MLP neurons of a small language model. Each row is named by its layer, matrix (up: input weights) and neuron, and shows model dimensions 16-111. Each number is 200 + 40 x the weight over its row's rms, rounded and kept within 0 to 999.
A block is one neuron, or neurons of one layer that tend to fire together. After each block is what it responds to, as a language model described it from the Wikipedia text at the highest values.

L3.up622,217,157,149,251,135,246,207,249,275,214,172,203,199,226,160,261,161,204,223,222,159,197,252,228,248,210,181,154,265,254,181,216,198,250,196,233,224,242,193,220,259,227,201,213,176,228,163,178,195,173,178,144,216,239,186,204,235,246,167,184,214,150,228,195,206,294,152,237,172,229,177,164,173,314,182,260,146,227,173,212,268,154,198,238,207,189,227,209,198,187,197,123,187,265,59,151
L3.up689,186,216,224,231,157,282,182,179,195,215,168,272,279,248,160,182,145,223,201,239,206,194,267,283,138,181,197,178,236,228,248,229,148,232,200,249,228,150,225,212,186,135,210,303,263,158,169,156,150,209,167,215,196,244,139,207,178,228,179,220,178,226,145,182,173,307,225,189,173,202,173,132,159,257,223,210,164,191,159,222,240,204,234,277,201,212,202,228,266,180,171,224,190,181,194,146
L3.up795,154,161,153,197,210,213,155,206,158,135,197,155,231,238,170,314,160,201,163,177,134,176,277,180,232,182,216,208,263,121,154,179,191,194,144,231,267,178,173,239,196,202,211,292,219,207,106,161,198,179,207,185,249,211,183,204,272,210,197,185,162,208,181,175,188,313,222,275,116,226,132,257,169,255,142,254,153,194,161,223,271,123,153,172,180,226,224,153,180,201,126,184,222,262,124,191
L3.up1382,222,220,195,146,197,238,221,193,157,186,207,213,227,251,158,166,223,247,195,178,130,221,174,229,185,184,194,185,269,222,240,210,178,178,227,265,274,164,257,224,192,185,231,278,302,250,133,240,153,194,203,240,249,277,147,257,249,216,200,226,144,248,185,224,194,279,189,197,122,242,154,233,221,219,266,204,166,139,245,244,196,210,217,186,271,158,252,194,215,225,201,175,167,228,172,186
Section heading closers

L3.up135,213,234,136,249,174,230,237,181,143,155,215,209,147,186,165,146,187,160,160,245,224,234,194,240,216,163,227,213,218,265,224,135,153,134,254,222,214,201,163,171,215,212,196,211,207,172,141,201,235,177,218,173,215,142,217,235,155,181,184,145,241,249,176,102,209,273,201,121,174,231,142,142,220,245,190,162,148,273,239,237,230,142,177,159,173,170,249,178,205,224,173,171,223,230,193,116
L3.up577,160,197,241,229,199,225,242,249,194,231,187,195,195,216,182,180,184,182,133,191,210,295,193,170,204,178,219,156,217,183,280,183,227,185,194,231,231,123,237,211,255,190,160,225,191,226,147,163,177,121,235,250,229,189,134,222,252,143,213,213,210,225,194,177,188,246,201,190,172,255,106,200,220,227,181,218,195,208,144,240,215,177,223,180,176,167,196,133,199,234,170,159,219,215,204,202
L3.up914,258,156,199,129,236,198,251,194,187,106,160,175,206,230,291,189,173,178,200,241,205,229,253,184,255,197,223,192,177,200,155,188,177,200,225,231,184,181,251,227,227,91,197,187,185,214,190,239,176,200,211,166,202,152,197,168,198,199,213,217,145,214,208,200,238,208,124,193,176,222,154,212,198,233,191,146,157,218,172,188,191,166,186,223,225,182,206,200,189,215,201,159,220,252,133,192
L3.up1082,232,152,187,265,133,249,197,178,224,192,178,179,169,262,144,164,144,137,197,204,151,292,288,129,242,174,212,183,216,231,243,234,160,180,181,197,242,235,145,185,225,239,145,196,196,146,185,251,162,194,190,240,217,191,190,239,169,227,137,203,177,194,189,211,155,250,167,135,121,221,167,248,170,228,189,205,160,275,192,281,168,136,146,218,102,168,201,163,193,269,132,192,259,186,137,196
Main verb after subject

L2.up901,187,170,160,243,117,252,271,242,184,261,157,212,208,173,223,227,147,190,196,221,228,256,283,194,173,178,228,194,169,241,163,288,198,208,169,180,233,225,157,159,238,212,189,269,189,175,198,227,171,219,207,247,178,175,248,231,116,225,167,142,237,206,202,165,178,262,91,205,294,294,157,224,203,208,240,141,164,176,207,226,210,149,198,204,187,171,221,206,253,258,159,118,201,222,154,139
Causal transitive verb endings

L2.up1204,307,233,230,188,151,135,175,192,201,184,229,207,241,254,133,286,132,244,196,154,161,206,206,278,218,211,238,197,248,290,228,184,198,251,158,243,223,250,280,184,172,145,173,225,191,167,185,198,227,242,256,196,274,187,175,205,186,156,137,239,175,296,206,243,193,220,165,226,177,137,270,131,175,253,250,230,168,266,166,224,172,244,133,207,210,191,227,194,235,168,122,234,264,164,155,196
Mid-word fragments, heading markers

L2.up898,189,284,181,246,229,242,210,145,191,202,217,196,212,172,204,206,186,227,181,249,227,186,216,257,227,208,226,248,246,167,191,197,184,176,213,161,289,214,195,149,237,200,249,250,179,206,141,213,235,178,167,241,196,255,247,199,192,243,145,156,190,263,208,215,245,269,222,175,152,194,167,264,203,225,197,152,196,190,120,140,212,239,258,206,179,84,192,140,161,250,250,229,251,264,184,263
Table-cell ordinal labels

L2.up467,214,199,173,215,243,244,184,238,201,180,160,208,244,218,227,191,164,226,228,233,114,245,213,256,191,173,243,208,145,186,240,52,140,201,234,248,235,173,207,205,199,258,152,233,212,120,265,276,200,203,226,209,188,269,179,127,178,213,202,201,183,173,255,133,258,241,208,234,140,206,143,175,160,257,236,200,200,262,154,153,192,235,136,271,158,216,211,214,126,276,225,253,236,220,134,209
Main verb after subject

L3.up489,274,272,166,264,181,179,257,267,247,167,196,238,202,158,194,240,191,157,168,182,185,194,142,257,218,237,161,176,198,199,253,221,153,202,265,207,176,223,195,205,236,167,178,184,250,167,141,130,215,238,252,217,167,252,180,189,208,220,221,247,207,227,164,196,250,189,191,182,186,180,182,103,243,289,140,239,188,196,190,166,225,175,172,228,145,165,220,168,158,192,188,222,214,243,132,239
L3.up719,177,222,216,185,191,212,77,175,194,204,189,190,271,203,241,154,204,265,199,253,200,155,142,193,173,204,204,146,231,290,161,138,195,179,277,145,152,130,123,185,233,183,245,220,260,230,173,243,245,176,220,199,197,188,190,154,161,215,183,223,185,206,202,230,173,244,229,222,229,170,174,126,237,213,265,187,183,198,212,203,219,143,206,194,196,201,227,181,134,274,182,264,169,238,132,244
L3.up913,187,265,121,225,186,184,143,133,268,103,169,126,232,220,204,257,221,216,190,279,147,262,174,196,197,196,193,220,189,224,208,208,172,223,138,247,174,184,205,171,272,183,186,193,279,229,131,233,224,218,105,172,167,231,81,173,152,154,206,232,263,232,187,155,182,185,189,217,160,174,189,169,199,209,274,223,176,246,233,183,200,119,191,133,169,253,147,176,210,287,101,221,186,174,135,176
L3.up1495,198,289,106,214,166,192,144,189,203,203,176,197,206,184,221,226,181,257,222,172,175,219,166,167,218,189,191,186,230,140,206,197,119,133,186,134,149,174,208,177,195,216,214,270,216,149,193,218,167,203,182,248,299,209,184,207,159,222,155,165,282,155,203,134,205,137,199,116,159,238,155,220,184,183,219,201,215,204,198,249,200,165,198,239,118,211,183,167,179,195,174,178,177,203,98,241
Mid-word fragment "erg"

L5.up257,199,163,168,252,133,170,194,218,169,184,174,223,245,249,147,196,154,151,185,197,135,208,250,211,222,226,179,223,296,226,223,152,162,194,232,270,198,214,257,249,150,121,236,263,194,211,177,208,227,219,246,229,259,214,187,185,211,254,143,189,165,212,153,207,232,254,182,157,163,252,150,257,168,315,192,214,207,165,197,257,185,173,114,201,131,203,305,216,187,235,209,198,177,209,99,206
L5.up491,171,217,206,171,137,238,161,157,179,253,200,98,250,194,198,267,168,173,230,186,192,156,179,239,250,249,219,200,179,214,132,138,223,230,199,285,197,252,231,248,230,195,202,159,211,143,215,202,168,182,162,218,205,234,168,252,219,119,182,128,201,177,205,148,217,248,197,223,204,232,193,156,185,133,205,196,218,231,191,279,225,116,182,202,174,145,209,244,119,281,217,151,186,240,203,151
L5.up1278,205,143,228,185,178,200,236,266,191,232,197,190,232,248,170,173,189,243,204,256,192,189,250,168,199,195,258,195,241,205,239,255,257,236,198,245,233,255,190,270,176,187,202,195,198,172,195,161,182,202,214,242,267,179,128,248,203,268,182,102,217,200,210,232,273,223,129,218,132,198,196,244,186,281,221,204,151,201,143,218,197,184,174,219,180,176,256,99,243,247,189,70,233,226,86,177
L5.up1430,212,230,223,193,180,258,125,119,236,117,153,191,218,235,145,209,165,164,226,235,167,253,269,243,192,181,174,191,279,208,232,159,153,236,245,269,263,145,206,192,193,239,212,209,211,183,175,170,194,187,173,183,221,211,199,256,192,233,205,132,140,204,224,203,237,248,192,253,202,221,215,276,196,289,190,212,175,183,192,196,215,160,185,205,157,237,227,203,153,192,177,100,201,175,205,85
Section heading closers

L2.up1379,187,221,193,146,170,198,219,270,157,183,180,216,170,234,160,287,129,283,207,181,163,194,262,228,185,241,211,193,226,223,166,220,199,246,182,241,244,159,150,259,280,140,250,266,215,205,200,164,198,144,134,153,213,193,193,178,190,233,159,177,189,206,201,224,221,269,137,254,208,274,147,190,171,273,211,182,176,192,166,166,216,190,187,237,175,201,212,192,232,193,221,159,236,164,151,209
Section heading closers

L5.up318,245,167,174,178,184,243,168,247,243,195,191,124,223,236,225,208,188,188,166,178,148,291,219,185,191,173,263,174,220,253,223,124,265,160,213,193,256,250,163,233,252,194,168,197,201,202,205,239,158,151,268,302,224,221,175,173,124,188,185,208,195,217,184,148,238,243,139,182,146,225,146,114,235,174,248,140,219,241,166,169,276,189,186,259,201,189,182,190,256,243,176,134,182,223,159,132
L5.up414,284,140,165,192,100,242,246,221,205,232,147,234,194,260,250,249,156,199,229,223,178,220,190,209,202,150,163,121,218,267,274,177,228,239,143,232,257,219,198,207,179,195,190,195,211,173,172,217,269,220,171,220,250,193,201,185,174,197,177,155,212,269,237,173,182,237,119,221,153,241,206,119,202,241,202,231,197,361,174,158,186,99,164,275,142,229,192,195,224,179,208,230,209,155,196,174
L5.up993,199,186,202,251,260,196,206,182,228,251,230,195,192,232,235,147,168,163,178,148,188,164,188,221,176,157,239,207,203,137,274,245,142,150,195,240,235,229,190,209,181,177,248,196,249,180,245,198,177,176,213,192,194,242,215,220,232,220,172,129,247,208,213,209,201,236,175,200,230,214,85,150,126,192,229,192,138,268,164,114,179,186,168,246,172,202,156,185,176,227,135,199,213,226,131,194
L5.up1527,172,236,160,166,173,219,193,189,306,147,152,182,188,228,174,177,132,182,203,186,214,232,161,301,206,114,193,196,203,231,216,182,190,178,219,167,195,194,179,224,283,215,169,235,181,130,109,274,164,131,222,201,184,225,236,199,146,151,173,169,180,229,230,190,204,268,109,163,158,183,99,90,197,253,202,197,225,289,239,211,199,131,191,261,175,220,177,170,195,215,178,216,192,200,247,227
Reporting verbs after subjects

L3.up343,270,196,201,185,210,219,219,241,202,176,163,194,222,167,227,226,176,171,142,209,154,201,168,230,270,231,136,200,214,166,136,202,237,261,243,189,206,204,257,196,212,234,220,214,192,149,167,162,183,175,169,256,204,198,167,195,212,174,170,189,184,278,325,164,239,213,236,226,265,272,280,209,194,232,262,144,202,161,181,202,247,162,306,278,161,230,230,198,229,195,193,209,189,253,215,159
L3.up673,170,220,238,266,185,211,82,181,223,152,147,190,213,257,212,225,207,202,190,197,152,257,300,83,162,194,252,208,228,181,288,191,234,159,243,187,200,196,151,266,210,164,167,190,243,218,192,163,201,132,196,184,267,220,180,216,243,181,176,140,243,232,216,177,186,157,121,197,209,194,110,194,153,238,186,191,219,204,214,202,278,216,260,197,251,215,193,148,203,192,243,163,205,133,163,185
L3.up836,201,204,197,193,199,278,218,147,140,158,145,160,189,210,148,228,220,207,182,202,178,151,190,165,232,232,156,187,251,238,174,236,180,309,265,206,167,193,177,146,208,207,186,216,282,145,122,133,163,176,129,118,202,187,204,209,218,204,161,146,269,231,150,154,205,206,239,145,272,237,221,240,196,190,161,182,219,168,212,242,217,168,194,208,168,190,196,205,192,205,191,224,212,271,156,202
L3.up1278,198,174,176,144,267,206,198,246,171,108,114,203,231,277,152,291,189,181,101,200,203,157,136,231,258,173,171,263,239,278,207,179,217,223,261,180,296,205,196,115,200,174,210,301,192,156,150,157,222,174,237,195,208,206,144,186,155,250,226,183,255,224,167,216,151,225,240,213,205,244,284,180,170,215,248,227,218,153,199,154,215,177,233,132,210,186,227,149,166,264,168,201,286,131,173,192
World War, predictable continuations

L5.up305,235,209,186,177,212,244,213,161,200,227,193,217,228,202,169,121,175,131,293,236,207,202,251,165,228,193,302,205,156,155,205,197,187,143,216,233,228,208,238,231,148,182,247,223,192,154,212,211,165,195,165,227,232,220,227,217,218,214,203,169,197,179,250,151,220,231,196,160,137,180,237,251,198,189,278,125,228,206,176,221,216,159,191,249,236,209,233,178,168,259,198,149,195,132,202,120
L5.up477,184,244,139,160,162,241,138,149,192,236,190,250,154,168,205,207,200,123,213,236,230,160,204,199,177,187,159,174,193,227,235,124,182,199,184,244,142,217,149,187,197,184,187,208,194,215,156,200,226,189,132,174,289,208,258,172,223,219,189,207,202,162,185,175,255,298,193,225,166,200,209,232,223,228,220,158,201,132,210,200,252,161,162,264,96,187,279,244,172,247,193,189,173,206,247,180
L5.up486,168,149,172,156,224,176,184,238,177,163,183,201,276,205,186,195,253,125,192,234,207,148,176,200,169,240,247,186,164,243,157,179,133,187,199,244,230,218,182,221,224,171,215,205,240,221,193,216,197,266,203,262,298,173,231,273,265,163,194,196,241,185,146,214,135,199,190,170,234,211,265,223,194,249,235,167,169,171,239,204,198,181,230,233,205,193,176,182,205,165,199,158,251,218,146,185
L5.up1299,204,224,167,222,179,156,213,183,159,240,177,167,161,237,268,178,166,179,222,184,185,219,240,200,248,238,302,233,200,223,218,202,157,178,192,206,225,212,286,166,192,247,239,138,196,136,181,217,242,196,189,229,134,238,236,179,214,187,177,228,173,182,187,204,229,241,154,172,164,185,124,230,197,208,161,191,240,172,147,262,124,153,170,155,155,170,224,196,258,236,140,161,177,185,139,142
Word-piece after initial letter

L3.up156,268,202,197,220,113,226,259,187,192,166,199,184,217,143,268,217,177,219,249,212,158,185,199,206,248,223,249,189,229,241,188,195,216,202,242,178,232,188,193,175,177,197,170,208,176,163,246,253,160,160,217,155,209,202,159,185,225,189,184,171,196,211,285,212,164,244,178,124,162,259,148,201,229,198,214,256,169,172,162,240,266,167,116,208,203,159,228,186,225,221,260,214,146,134,229,211
L3.up235,161,256,220,142,158,217,174,221,184,128,179,124,142,214,238,209,166,231,199,237,128,176,192,236,198,202,207,165,224,199,157,199,171,214,240,249,164,223,220,151,140,232,192,143,165,128,174,222,212,275,151,140,197,151,223,189,225,196,135,178,181,136,182,157,266,274,184,170,107,210,175,178,248,256,184,177,195,186,189,196,205,248,195,237,186,108,176,161,205,192,235,201,167,182,252,206
L3.up361,249,250,172,218,156,204,191,159,243,157,157,206,146,181,246,207,150,233,174,266,165,152,205,249,188,191,170,256,209,90,219,118,170,280,194,286,269,227,196,247,230,185,151,220,197,270,145,204,191,252,198,173,180,174,192,193,281,182,168,141,242,170,198,123,172,212,219,174,164,217,150,111,192,216,182,208,164,174,176,186,212,254,170,288,188,220,227,217,213,206,182,234,206,188,219,229
L3.up664,143,184,169,223,120,217,206,242,155,151,185,163,213,196,309,228,150,267,239,195,183,244,255,238,217,202,212,219,186,276,266,171,194,194,237,253,199,217,196,208,191,161,155,165,216,113,198,319,148,204,205,170,154,197,213,230,171,247,235,169,158,165,166,190,262,240,180,195,203,203,138,177,154,243,267,153,205,157,217,249,245,179,173,243,192,184,241,214,195,225,233,138,255,236,248,177
Predicate after a subject